Weights of a small transformer language model.
Size: 12 layers, width 192, 6 heads of 32, MLP 768 squared ReLU, vocabulary 3670, 6.73M parameters.
Architecture: rotary positions, untied embeddings, normalized queries and keys.
MLP neurons of a small language model. Each row is named by its layer, matrix (up: input weights) and neuron, and shows model dimensions 16-143. Each number is 128 + 32 x the weight over its row's rms, rounded and kept within 0 to 255. Numbers have three digits each.
Before each neuron's rows, "fires on" lists the tokens most often at its 100 highest values on Wikipedia text that the model never trained on.

fires on: "at", "l", "e", "ose ", "ue ", "a"
L3.up657:098154145135132153124096107122175140143166145107160115121112089158087144174109125173138169086116141154125118130098105107166147187162147088161114082089085099143116120151033140122180109130139109139134113135135129203157097065155180080084096137140065156128138101109216100178105112151099081116210129121090083126197112130137148138137093172126139203141173134142184115143055123190102132113156

fires on: "and ", ", ", "Asi", "to "
L3.up84:144111125063097110138147106079126091133184107082196099158093099171105155155149153099083162158120118188112201107134162152148170175150146140226091075080120113146103092096141128138153100134111106145104085113145133158121185084122137087118110127070134127095103037119098139091110144127078207113104134097125165126110115107156108109121084121084169148110110128100185100128097110096129160131137

fires on: "j", "a ", "J"
L9.up731:111163085105197095160179125058125144114106103086155096147091186120166114182179137142112071130120138160121159133120139123151126133056086158150088162050144074176168175113110177168105142147126100144115176163095158116129162072095115144129158111125097123126057043093170115148174162110134106092088130183211117144085087097156114161138145140128089165089123153206088161128121097148146133132177

fires on: ", "
L5.up77:128170088124111121068140168094130149151159147161128163140086149105126154065109076124132121121163107120116167062183059153166178152080157177147054150113119142116169154140083141104089129121131124154128133124122133092110140123153150117143111117107106163124093094177116137130142136160095110142145141168118114123105080181108127062117145088082145134182063187091129166142130118092075135115114

fires on: ", ", "in ", "of "
L5.up508:068153117132135120183098104096138164165199141167101143116150162147136145199156108146104112166087144099108102130128098131202140153131127190090156183112134105125089120101125123172076150078088109146129111112158160132200131088142091124125126199129095111105086097125159107142119130113148128139078131111161071100140065150118085116046107202123156135126125171128114137139147163076154103159150

fires on: "inv", "\n", "un", "pl", "av", "enc"
L3.up297:073126133214204106119161106092193153133142106163071108106150100121090068059162167115215131098077141154169123112134109130126144124115124150195172087101154143155149166204102198147117153173177142069121151083108090096168117132128121161149136089117160179105142108197152168149141138103168152139083102128189134173099093126085147109108167117189125124108135141083122136117166148114130080085090

fires on: ", ", "). ", ": ", "otes ", "a ", "\n\n"
L4.up133:155084110093093072139151100141095129177187144169134143208140086130132133124178075141126121130103115104137147025107111129089180166149096146140142086194109138111128133122132169113157060073146150127110121157094194144083100092176121171188112158158124152113172083098144114096179085099121121138106101124120123172113151139180123122126149080119107104101142152128095100139155154189124078184135

fires on: "acc", "ab", "under", "c", ": ", "sec"
L9.up316:117091130174126094157173113170121108105102126100125145095155130153123055148186134079132130131127151156142124078140133129213123077097118149131105070129173158125027107082102191159168132097067087149191123152125093151123142156112159131104104143100111145117106156130110136145152139128139099155116124112114164119061118210078165133177147200078111122140100084094114119141098162130166186144110

fires on: "as ", "el", "u", "r", "or"
L4.up144:110123103111133160133128189106197107165096139158083136131096092192141120102137083120104150100161173142129167156060142061149135125171140137064137129158053147174175135066122139130171181150102141127103140134145137151150134176213176112069112079074118136131139170055161140074092116158143161106105126104138113136170147097130094139200155053101129105124126149110118159135146120149083093139164

fires on: "N", "r", "atr", "d", "t", "bour"
L9.up64:147098163155145097174141133123174141098118103095132139129113064167092063112175112147111119136127173181131150147152089058118170158186165089154129099106114128119094131109102114159160122135104161147146122161115106162102192117164200134156120110101096123133170085150159128116133099072098103125127128195167135114076105170101145150190105135168070131075124162118101171135096091164146160142103

fires on: "and ", "or ", ", "
L4.up311:095168121109080142143181138117177080090161110129161149181178108172101151145137176069084138142130072198171151155157153085163108139140183165128091139156120063156166166053149122233118045134115068107117105097104129117117080072209126106150105139121135176117108090142106091105126098136135152128141123168103174168151120112116135173143102086118108118117168142142093155145084144127103153109097

fires on: "in ", "at ", "by ", "he ", "and ", "the "
L4.up26:085093114122119138088140077116097151166073090169103123151123167141128117142115131162135150116174153165162134141198110108165196127120057165103181114163106158163111119126111068077125094131172106136080115120146100131123125095091130099151120123140165107087183120173092153130127148187118126155043145115146118164081084143165122076103107149119130147134113117118107146150094171107102117059153

fires on: "n", "w", "-", "app", "ut", "inn"
L9.up571:127086124165190160126114141124069082158125102124159139149093132086081138150109183106142170168154158143126039133160064065185114095129110099091132158140126125116179136165184149153112139130104159159121163158107097112141083183086130118160091111085135089164140120130058127132110185123110147148133184155134118140142166162144141164150168138108113103122088147100072142165121126151106157086114

fires on: "r", "-", "ri"
L9.up384:112112122107140164121160155143174143111109141131132113220106152141083103111151154148109186110030148178133019130122105105108088169130114102112099143178111121152138151124186113113151162133139164156094161133121131132107129189203208147111086133117154096140103120100120137142114142159078114103098146122144114146169117147115111109173146143221104133100112114184137141161131092136090095123104

fires on: "el", "Sh", "e", "y", "cre", "a"
L4.up586:097085153130123112107154125083149121119161174086152140128113104120126104132211163171084154142083162078157120103074167145131114127123137154153197092152164093114132099107132139073106109091096131114089098159170087096172122066203185065200187122080115124122123066168203115079150198121124150139158145118136126088144144129132135132137109134091125101131121107097133153082156133104081098193115

fires on: "d", "s ", "e ", "om", "en", "an"
L3.up426:088150140125151149147146154173158137147168117102138104165152191204166123105178119071110124153167150154146122129214116147068151154106097103161155157160092093147127149139115040133109119102099154087126117106140121125145112128093139163069141105099132164087171116107154153100132074137125121091128205121137088117033148121150142175137132152102180122132152105152117134189144128139162152097190

fires on: "tion", "-", "s", "==", "ze ", "ision"
L3.up64:066131162154114132102148148185114139133135111137187137141187078126107167135116107111090135132159130200157106141134085105148187162144120219167145145112081139156122110158149098123130095116102163101088125119126107167073122092121140106130137076160139080070129166119148168109122164096085149120087155117119156120099157153066141085091119095127188154105112119100089164082138099115126166160093

fires on: "ed", "of ", "ed ", "ah", "that "
L4.up405:087156159178104133160141130161121122105071094114112155155144126101101134150148091123135158108092127109180116097147101085139119158124116147109047148104099136143112148092132191078186078116091179140110186165089133163072106194189147151160102172129131095115150133187087107124104172111089187133113139178074162144125146143099109123116092122066092099126143152121147089115120132080171145096045

fires on: "in ", "of ", "to ", "the ", "across ", "thern "
L6.up493:161099083152131152118151130117129099090105175180079108101154143148127175150143149172180086105062144182144148121166154128120174157031118181148151128147099116131116083101099141169116141048110126112104141106129115059113134095169148114132112151083084083076084097133088119126098127154139145131127188124133132126135072136127118173045064126161156120110200131161135113103117128104102109179110

fires on: "r", "played ", "known ", "i", "served ", "a"
L9.up465:103102109158123124174158113024152192118095124113130150167123092182082117142150165160123154149109119198127086107095133095106088115156183167097125135082105127174166146142151131164137178099118136175122094166126183084116108112176136157102157138116091152126088128134107153094146142122086172140109110154143114117183144155144133117108152080173136127093161146105115126095154105226079084169088

fires on: "was ", ", ", "is ", "(", "as ", "°"
L5.up89:204150163115134077134060123173093096115135117109087113088123164138138130111157157137093119177137095176082181131126103123139135133115117103126119118140163178123161212088087128108138166121120133144095101171163153131174104101120120046170059132073101121126109073161148134073083128183163157103152126122122135141127093100173099135117109145176154123086149156131142187125070115199174097139091

fires on: "er", "ter", "th ", "to ", "or", "second "
L5.up69:157122121090111124205175155129124123154178216126101142102088131123184144152192133124136140129130069088197097158161160125161122129134135153112115135195111177173152081183114068100121085104125144137100138157113120111110162159088202119169146130097138108089135108161105101137095162159111151082104163171154116097152092164125098118172167131103143114108203121110100101135188089138132129129122

fires on: "–", "and ", "of ", "reg", "By "
L4.up542:136189106116142074140094151087138109072094131164110125083145089091103135122131141084069142138101172112068146153141102073136097120160121118075093085116106099125112160129138114168099084113104113141045166147146161172131116073132189140061107162098128183093117120111143095105110116066101133119143074093115124172120121168065130151112108086147081168106144151161104150084074155134142099174160

fires on: "ic", "17", "enn", "16"
L3.up717:169158104167118155142122147165113139151084110119123130131127130140061152089104139097151116113187156092181157120134147110129130115124114149116147143131123159088129209140131080201123151162176141124131058154169144063162140134146139121121126135103094138142134064125087118068149131112166120083107095142102110049145135088056110160148042141090152173056147155082196113049100105099122124117139

fires on: "II", "ate", "ew", "ES", "ation"
L4.up248:087152135159140083112162094131176131159119145173142103114129081133167174116167183167056139162149153074111148170152136110118159122163106116145069179127131105124180098117149200157174129152137088149148103126169145173148149131149129119089090123137199159144124119163126156120145146164129163107176181141082149089045130181116173143094121132129138160098104136115097136089136159158148129110148

fires on: "il", "l", "de", "f ", "or "
L5.up648:126176160139054108154065156186125165172118095139149113175097090170129094154113114118168153139106072129168137159160182122176154188114110115196163144149094137138121107116142140141142103155171125042116109132148201147123129137161092165117093142125159137125154110078100121129136155103065100123154152145153121142142045115145172138171097144132131140095122111108116130162135147162100152149155

fires on: ", ", "ub"
L4.up512:113140142127097111154161140102127121149158203117134174186115164109075128104066106110069123128097178075091088134116093188174130088041124162144152155083154151110080124172109118172130188160090122133170126140188136084170160097165144119095082122127077131191089074149151107113105122140141150107151139150130113149068068119068118145082129113077160162148150194099106165151125166124154117163116

fires on: "said ", "years ", "of ", "out ", "ed ", "ated "
L5.up393:121169115109145165157111147195079077130134191094092160084191129151132126055180060083086163054125082114152134142127122129111133151131129134115104152167084146159181199066114122130136111122157082159097099152111113193114102190115109097132118115150136175039116185128100182070059160096123113132112076132105177126135172163100097144190085112115152117156138088089152139154158099107122162128051

fires on: ", ", "located "
L4.up679:034152080151130070186168107110162144139187159167110116156072128139150102111111126090087148145107098116084135105137080176083169136107153188163100159165120110148111154153127156104075192108146123152145146146197052081104167122115189107058047111146102128111088101164161147124141154121172104152099151175159108113123095098131100148081101149130152125145133127108138162156148142095110120166149

fires on: "s", "con", "m", "pro", "li"
L9.up198:103122179089179176148119096161136117148086124084134095108138136172125149118208148141167190153119113074166115142150062109123093136161091072170147066153134087135125170124135123090083152128110144142070153157145148105126162165180101105159151080161141099119122121110143150075100138121042137135074146116083132146125159156148095125072134084109155123094098121158073148112112175119136109158145

fires on: ". ", "ts ", "a ", "s ", "t"
L4.up552:135134149163149116164114151143156145149128156101175130145129139117156184137118165135168091166079208109074190112062202094163112105067131102186119169082083084077186081135100195127132104077106107100055163169134121053079145143101118168120183145185145036149119138137120134142110161145133138142099164122134081149109057148128108158184108115096110131087132136079113113114129132126166096176145

fires on: "died ", "ed ", "ved ", "overed ", "out ", "ated "
L6.up392:142103145191164131122132173141136124132093118163107158100097161151119162080128106094138152096146147136080113118109121069140043187161085165085146074135144200132124141162117127124156095133111132146132171117097088094131131121138162098099069067116113167116098136151124130132106087103106167109134089160130138119133125134115130173103080118118053058128073158152132170134090096101179124147136

fires on: "R", "all"
L9.up521:147108074182160108101117137093167167172172130113108140103171092137119072156109099122113170118108133157069112077142050140095131149128135105203117159121176136123163131108151110120077110141166135149117178124111110124067113115110112129099112115096128120110160163119134169116115234146119136143140100111138138142169079176121127104147143096143130153104160120118097129105163124176164159166092

fires on: "served ", "of ", "(", "worked ", "took "
L5.up586:135106135157129135158132113076126110143070075076160078143131131121057104123093134138086144115153095141156152117152148124106102064122145109047100135152205120102174120064120127127109168143179128136132110134114071166143138118140088131109102108100144134199133172160052122128071175116127107120115136154122125231138137128093146107152052215143159093107153121119168187114092148129147125192104

fires on: "'"
L4.up637:144133147159113095058079119114165129105123115133176180116130074109127150139110082135163160093086175113126102118132119177152086093161108095128156107148149087153144160114119078236140131097137139163111157118115158122155095147085154112119177138163165188129099147102155129119099122154180173135140126116183160129169078182092190109074134115156144150145091144122133106164123120050160166145133

fires on: "f", "j", "+", "m", "s"
L3.up380:113107192134138152116103149135162165156120149107110113137115099161094153147255149156081194122143138141089096137129099128142120151182138152140067138102135103183131157098129159108083089087102062187060127115139126153142116148193124179165121127082087148046120127062179137121118114136134174146140141132103130098096088143092152090078135172112111135070186104148109189154111116110115166134088

fires on: "16", "17", "15", "1", "9"
L6.up567:100211144139103146157141153135177145109051136093079111069099119130126117065112121148151113067151177082117159100166164090115157128077114072130167160123155095125150146127085120130125110151195151138133114187193174095139208146138120103127160175148133123164134087051113138034132172171137089079126140144120156187149151072117102083096097175163099126109124170065112096118111174125103148126118

fires on: "-", "f", "p", "n", "i"
L6.up419:143133126095159129091190134155122098133126111113074186134158137116054102189185137105167132143118151156153140127122120145146091169147160154082095137141126107147174131133108136160151130129102191145119098155031122120163114108124163105141121138120143085153089120092109150225071111091116131128101127141112164161119154179128141160153099145137113119075146119112092151228085039179092091167127

fires on: ", ", "and ", "y", "\n", "a ", "ia"
L5.up578:135046109087141108144102117111123135086106140181132103187114123205181124113150188111128082110121130132088178083116184126109125164111096178106155090114162104127129123125175105182084158140123113158127113111172148058112155121103155094155107084053066106118100112139121131127115143161054082100139126102134193117088066109112078161097135092110121157123114195189098087066113078150124093117122

fires on: ", "
L5.up406:184166118128079114146073110164089165148121184147072176154078101146155099080108142142164156088088141103168177134133097071140132179200137141155132142129109182121140086185112110130157103185091173121129096114100128085154156131157221158169131133154134125171156090130146097088149132098143091134107114083068122118103139172144129070072143126161165089092136145079157102151128199178093100127177

fires on: "- ", ", ", "– ", "and ", "; "
L4.up651:177146140035161116154088113102073107129119168195119231179135125128121151142134131081122111122107144180097135101068171150194121153079119108115115140102132144088067132146099148188140146164146092088164112113093081096109119120154129147109116135142116128129079093097127131141176054100110140074129133090127085121168131102125178143157122120103110128105175176128059137062128132124130115158135

fires on: "s", "S"
L6.up275:130103138141150132067155117111182071114058116096146153114161098086089144167178177131124144095044172108079139156137095075144137128104083134092132119090166118114150151092154081140195137128099155090089105130134182122095119206078170087141103108181098065135129172096150181135137145168147087166120116135142090185130130145124215147121134154125186095056198153128100117107137143115201126136147

fires on: "a ", "an ", "-", "be "
L6.up48:124136139108098100080131088150078118085160129165111065111097135131142191140124130103087078132153211066125111133150115111121116140094159144168084155105148085107111119116168164144131140144117088124154141167120115149169177093140153101145132070099154094192069093135113131099150115176085118066090224141170112159138130151121141168095146155121140122110122141171155134117203098118148099126143

fires on: "writ", "ed", "auth", "ut", "ag", "mag"
L9.up460:150092088080102161122159078097102115121159090124073140097140144113128109106128160060147149064150169121170075140122109094191132136176136080140090124179143042187149130132177174142104144070108132115117127127123135139127130098073092112159103147140131050066151129150090123125089107083148084143170183170129129152166134128140138086156133146151100112168116118120159166090098129152099118084089

fires on: "ation", "im", "name", "ames", "ach", "ate"
L3.up731:119168150209167160185117115149195103128172138152165174141085116123151203159165150139062159150168163183193155115151140089127089115119141159126151176119141154154139084101190111127171161163146135173106151139099154141100134161111104110108119120090118149119150128166080138093199071119185170129181183091166173162145087151054067102099124119116132105121151208147127107102132208104177137142141

fires on: "served ", "won ", "worked ", "ing ", "took ", "aking "
L5.up338:087093109187137130135130100118139115164100053095108143130157114154089122129152072140100092143119103156135142145185196159100133105170173142117103097163100144182164129113121151126067171082116145092090146133112111173147139152160123116170105075166112113141119123179089127104129124112087140126094192160174179204155116167103144099115102145150121131132129182159107084130109149117097070154084

fires on: "(", ") ", " "
L3.up171:113052181110091148181096156155144100190149063128103134082112179193101108167112121083134121117117115121140163163126111124119135121124043114108144157136083044113168148091117087170117125126169098197158134113119095172122065079120153115101136113131143135140179151160165130136124146128121126151062140059157099120175084185114102120138120144182088105170154148144154110091122071160115105143121

fires on: "pol", "of ", "| ", "88", "as ", "in "
L4.up443:124122061148116056125154108138157155082118154163114146164121107140166114154109097139147206104102181147146131109101094162059176106108135155137125166182114143135131109139118169147094120065112104154100202122093098097051105132122113129114096116102180113063096156083109156127164098153147091066074117096064176117134090160130142046094082099118161128134133099078088089106126143067143094139124

fires on: "L", "\n\n", "– ", "il", "BA ", "=="
L5.up461:107109088155110103138150088062140108123115101095096146125110089119083092134125144129160120084135140078174149175121123092140113128093119127175172147054083162081134130137137166096111085204197108101043130142095153126089092112132128133100139128168168103219130087136144154093137129126127132123161089082108048162196127102123107159168145118127121156108102154116114147144130103158067141064083

fires on: "0", "198", "197", "World ", "183", "al"
L9.up529:118155139119148077133102129104164147143120146103132065091112143109145102127102127126190137086131119051055094128119131113194122129152110115101152129112166119123126156116083169127134139099147121129128083092096203081096099171163144094114130079089121116171168134124097172095137170160140091116114173105082156139105118166166112171109094092182137124143082118199097107143128146095075118091069

fires on: "l", "at", "ex", "th", "lev", "Fl"
L9.up642:190137147130087142179148164077148148167161134075108129159115077131098096147097140062120166082124117176159159195150104105161169131121027143135108157114131136138151107102086097126112108121142074096104172102085168160169114159129101136130114120103106103154119109120158163129102132138097119107140163083136149149180152081110191059151140112111126157149148127107188047203088073152128146161132

fires on: "ed", "ad", "was ", "el", "(", "inc"
L3.up260:183138147154139132105173191090185134038134099125093097171124156099145140180180128112094138105146150143104117115126066156166133117119164084120148090138072113074143111117131116132161106104149114131083182191172167140151096123125130094158134154065115104063110102115166091124179103161125139097157081115148109235143108105112055170094140184117174148145122158123181145108121125173076068145121

fires on: "ter", "ed", "er", "par", "or"
L9.up552:124124107135135124153166112163180121162092133132089160105116070145147158166169180141111166162130112056113116128177104139166141183154150140154125161145088094160184101133133135102129122154084137132107121118132122108119123121066200106131138113155088122116110141109121197154107170124148114157129142081183106143102081145110078061142206085099098094112072124121161151156137100137157146115141

fires on: "of ", "in ", "- ", "around ", "from "
L5.up489:167152111108092065078084097082138170122155117136131149102160129123151170065144158160151100125130127158078055103159166152150140145095160111139146138140171080086130085125096141188111127143098118123124157126136170138192181080114170122093126185109107114099133088040047111080113142134150101107076123110156113147147110198121153179102097082094063102155112123107141109156157132132160149158158

fires on: "u", "ad", "ress", "au ", "ud", "ine"
L3.up368:123073194118150155132169108126162124114111140132148109147156141115169110068096044151139099106198107112138141105175123170170134141154148133167141109127100161147145155132149099126113176091111101137132113085133162045115143125126096122096110124111147173177076160056166072108112134120174108155129159114193085148148168133120097041119073161088131181127133140171092127164138149144109096084087

fires on: "in", "o", "en", "u", "us ", "an"
L5.up58:069117089102103126155115122144138160199172104134145129156116129158123092160123080074148115147134160080134140089164075145128155150109151144132147150117132148131103161075142145179131161147065079128188048090092084161180150152170166144127128164147132156076138138183081112129124122153178099098161164086156127142091056108145137128136076143121121151154098116150151084195111107128121156079115

fires on: "(", "born ", ", ", "as ", "\""
L5.up125:116117135126130123157111124136125088129138077116137166083131129125044180153108094099129158135116146117153165173104149073112148134132180140115067077141057126133168147100063106115102110125160153133133140123106166131169061102164172159088082084141160115145162154146145098148083100110132097174136129107130101183121086175136072059181092147133145096128120139172160126130115179114119138105153

fires on: ", ", "et ", "' ", "—"
L3.up289:177108084170148129102048183135054129111067164134119093121144080168147086118081115111091105122131111133184161168111123115120192138095035139129065141117100118161137195172116169129118130161113112114147129073090150122129154033149125137092089105092130141096109087107142129153119055142181143112108098146155134107148103136159186118131121092083121116118136105086074164117149095116120151098158

fires on: "to ", "– ", "of ", "and ", "- ", "into "
L3.up665:152157102078110132150109164154112135061069129121143176122141111141106148129133192131078101146136101141059105103133135110129107134148143169128084170111098071159116110104123111146113147171122138110121197127057125163170167114169151158062132094131092141108114137105121137110138159089096093063082086165150093105140168122119199145067136067105133147172149111094126102070103155133119094164102

fires on: ", ", "It ", "The ", "which ", "), ", "it "
L5.up766:118081140140103166188215159125130179111108148173150110136119108120121120079149112158210158145135153096124121076181111054158173081172113171115175140145087153210135114093124104166161109129151181152128122082128127166130129178121173156141141093115131104141155148169089096145118185088096079171125170149166111132155101193167108065091106121132166130097142136113186118124147149135096086115154

fires on: "| ", "il", "ex", "at", "ay"
L4.up164:172145117173083139075197124127064129159074089140136137134152076148079156140096079123186164111116135097138146126116144118212122116141073194075117138151137120176138131118073141162118095181090118086162202137135111136142113160154115104129145166135133069134128142133125126085057153118075162113119120129103152172193064110135180167184111131156094160144125120135107090148136127076158107143097

fires on: "led ", "able ", "ing ", "ed ", "ced ", "ent "
L3.up49:106091144174099134094118143085146157177098048052138096134086146107124124105161097199189155186174142138112116099142142161145124138101102095123158088125111177162159132121070165083149114178105150140130099104093169073112097083155139151120129112107119119078085146169120080187114195193136068144160146155108125075155138120155149187208133106097129104151120131105086119127128114165188094114155

fires on: ", "
L6.up314:150067133122103152160082097086101167066108116129109145135182120134155094079133124094132134165161150081164170110151089045169155109159110130099117115164151089091150154125132148144094057170107143186130070060108091116104120108149131113167147130110121137189065131188079119077117147157109150121100123157153096110170073145128118064086129085188165186090130135146106156129121175170152100121125

fires on: "y", "ic", "ac", "N", "| ", "tic"
L5.up234:149196162126148125125157075075135088150158099091142101145100090148089162145168094093130130133133118149089193132176069109156160153126156194149125184096107095101161132112190112126133146148160167108141106082074171113124176110102105041158147160132102131090130179180108163153095125109141141198151101148158111074190128149099162125171116101165144204157097100119094139126107108159116127178122

fires on: "ers", "s", "es", "ors", "ations", "als"
L9.up13:137169157150107078125162091110133068139108166108179182144105132110123155128101138077090098134130188083133101142153096084151163108141130104142143132203174195121098122127158130119126161115115107090131143129113118143145123112101147108126129140111111089151145143099157110128116151184097097153139129163152101080067069150073200117087097130125123178178229164052122113111122165077107100087129

fires on: "'", "ic", "ch", "iter", "wh", "sp"
L4.up720:130151118115173058124101137105167125128124100126114158141128114112146139191163100178179161136197129164108143085097147171173062135134188139133130093141140123123125135092176100113142123074111157108091103174134138144166130156062117087118163152140118136068140083152112196118139177104092159147139144078191114087134102140115174151102137099154117164110064143046127150120043126093168149132064

fires on: "ic ", "-", "ation ", "road ", "P "
L4.up421:159121121148126105171118137087126117093106160173132117101124127111104119178071125175181135096139098103174104155132136131075118163147117152192101136157143153136178120158128155185141175063128141207100110105161123097103169169176119110093146175133128073065154158122105142148036045036111158156145106118151155199135145115145093171154105125172172139169115094083137120140154158107123154139127

fires on: "-", "th", "s", "ap", "S", "on"
L5.up383:129135160124100126120144126088116113142096134137179135165158122151065166100153118093168145046079041086114115213092140046172103134095125161182104087163147114149093105120132114149155148114143169107112168105079127161116140145098118111101052106161178103162086152207112172133083142119111201116100129115114109140141145162105112202183132148079152110125172182131126173138105124140139167096101

fires on: "as ", "u", "au", "ak", "ad"
L4.up690:180081123115171166154105152161111111103094113135089128184166060130163060177159080137131108181183169141148121122080084101126176134140134118116087133103062142184101107127108146113100094093072115147143156145127103106147129110159161084105101122058119083080119144136135131092146096142136126118119086114114142131135138098109093144165064079124102077130075107119092133131113059115137098064124

fires on: "is ", "was ", "age ", "mark", "Website", "."
L3.up513:161178105105170145122109131112108138125131132146144153162147157140133150160192163100124183179149121177130168104152171179094097159114108111072107157160170109126130125116110092176116106114139133160154105113156119119112129105090100116136163119119156111098170061160148145112178142210149154072166136127127124120133110105107113132146171184155123141090135155122154174131117119154118138147187

fires on: "s", "en", "n", "ers", "ed"
L9.up5:122193116136180073092096114107125108132111103142072198094135093133125136178165101122156145135108172115121076091095104106155149177131136173143123095114169197105167120096171130154098066142085174193095052192150107133151106099150100153131093121160096099136136104038085145108135093157084115122130181099107121122126175170110129109111174131146122136085149191131120165106118131175201125183152

fires on: "t", "s", "Th", "i", "r"
L9.up281:134135136119132118111100106057175136104087100097112092153154148111075153150109120140152120132131170116103074135097123092082116132113139108161067161125122132183111129107182117167200073120126108199110095195172131090132202118190100163144130145183106137118162106123180164112144161143095104140131150166183139147175134148075177093226086127139117124127095158083095130088153128187099140137107

fires on: "| ", "in", "; ", "the ", "at ", "mil"
L6.up377:134122106220075130142071135158170147117137123133119112090079172131119111148108146125181132127073157087110162146141178110160128096130103094167130106120146116113100159098136152086139156096126108160106135149102144111155048150147134168112175113151157108153148079111091176060135117114135132107071133086216053092115143126093099106132071184065113151144123137117127126110137152190180133163091

fires on: "ed ", ": ", "ing ", "from ", "ow ", "e "
L3.up437:083108072142126114117130111091105166140124115060135081157147082123149138082135120148117132145120070105138145126158151131128180094113095082168149127147175155165128209150124120198060102111123168120065126117152165105141111178092113139102057164119087183100098126120140115143129139204144132171183171128099107122115127142164100099169155148152070166159129117116083132118108146156135125131089

fires on: ": ", "in ", "died ", "born ", "ed ", "until "
L3.up475:163098075122153164135134168103135185135137150174136092192085172151090151076131087079093115088135154100113142118120130121107144118153098101170081195107150197128078157137131150198111157145116175162133103126153104105100139190132152106136132096136141099084148143163105143120040168107099143124150091131135117165133135146105134098111083070111097092139125131152119122124094092084091168135123

fires on: ", ", "where ", "\n", "old"
L3.up634:130096091140034067168084140130126154170147168150178179129121164135169128150091156064159186131088149097119091120137117145166152097090168188140100125125157206104103083128117146181086065168104171168046185130129091116123138086183133122130092079128141112102122106156114102158219155169143131105095132146098114114141109171125136103131121107115123084147130125083141120113098108159128103096117

fires on: "in ", "on ", "of ", "ation", ": ", "ed "
L3.up599:143063147172128122110167137102114119130105142130097125101125137120110156138128124143083161046152200123068121116074095096113087068054113124116082114167155173122172145171153140114107082160204119163065115186143100164123118152116148068179101129120073119113141170174162178112130182082129169135135111180090175160113171097058108136210100080141126122136070131102096130118129093093096090127111

fires on: "'", "ear", "Wor", "mon", "’", "sour"
L4.up479:120165164148085112100092093126136097152100086124131151144181106111189117090145093189161140109102133137179084129148118103098165082125211143153165081097066077123106067086088120163156108138174144200095143156119162111140122098134126107121175129085089158090134126125123181157139175153142115138200130117148129137171106124086149112057127045175146178099158113102069163112130116125173107155143

fires on: "R", "S", "U", "requ", "Not", "sp"
L6.up184:125098120086163145161136158136166172169091136115143136106182049137119180122151113152119093116085171176080139104175124095171101163136074138138154137193093100122184177110170150071078151154147153084119173205082106136082122109123112060136137152141132181137147173099168162122144134163143150182094147113147167116167109154094094163145130122136130148088136116085066146071149108135128148098150

fires on: "it", "at ", "ached ", "ered ", "king "
L3.up690:146061126165140142179155137171128139140095111100165147153154155078098104150142154059076096103142085114131127132145148099109086058154110096185155102162154078188127109073150089138126143140087145156122097126127051110147084171111116149174120082129127124105087087131104127115103122138138150160123189149195147083130150126129190121167096122156165106192166176129136193128086127102123155081079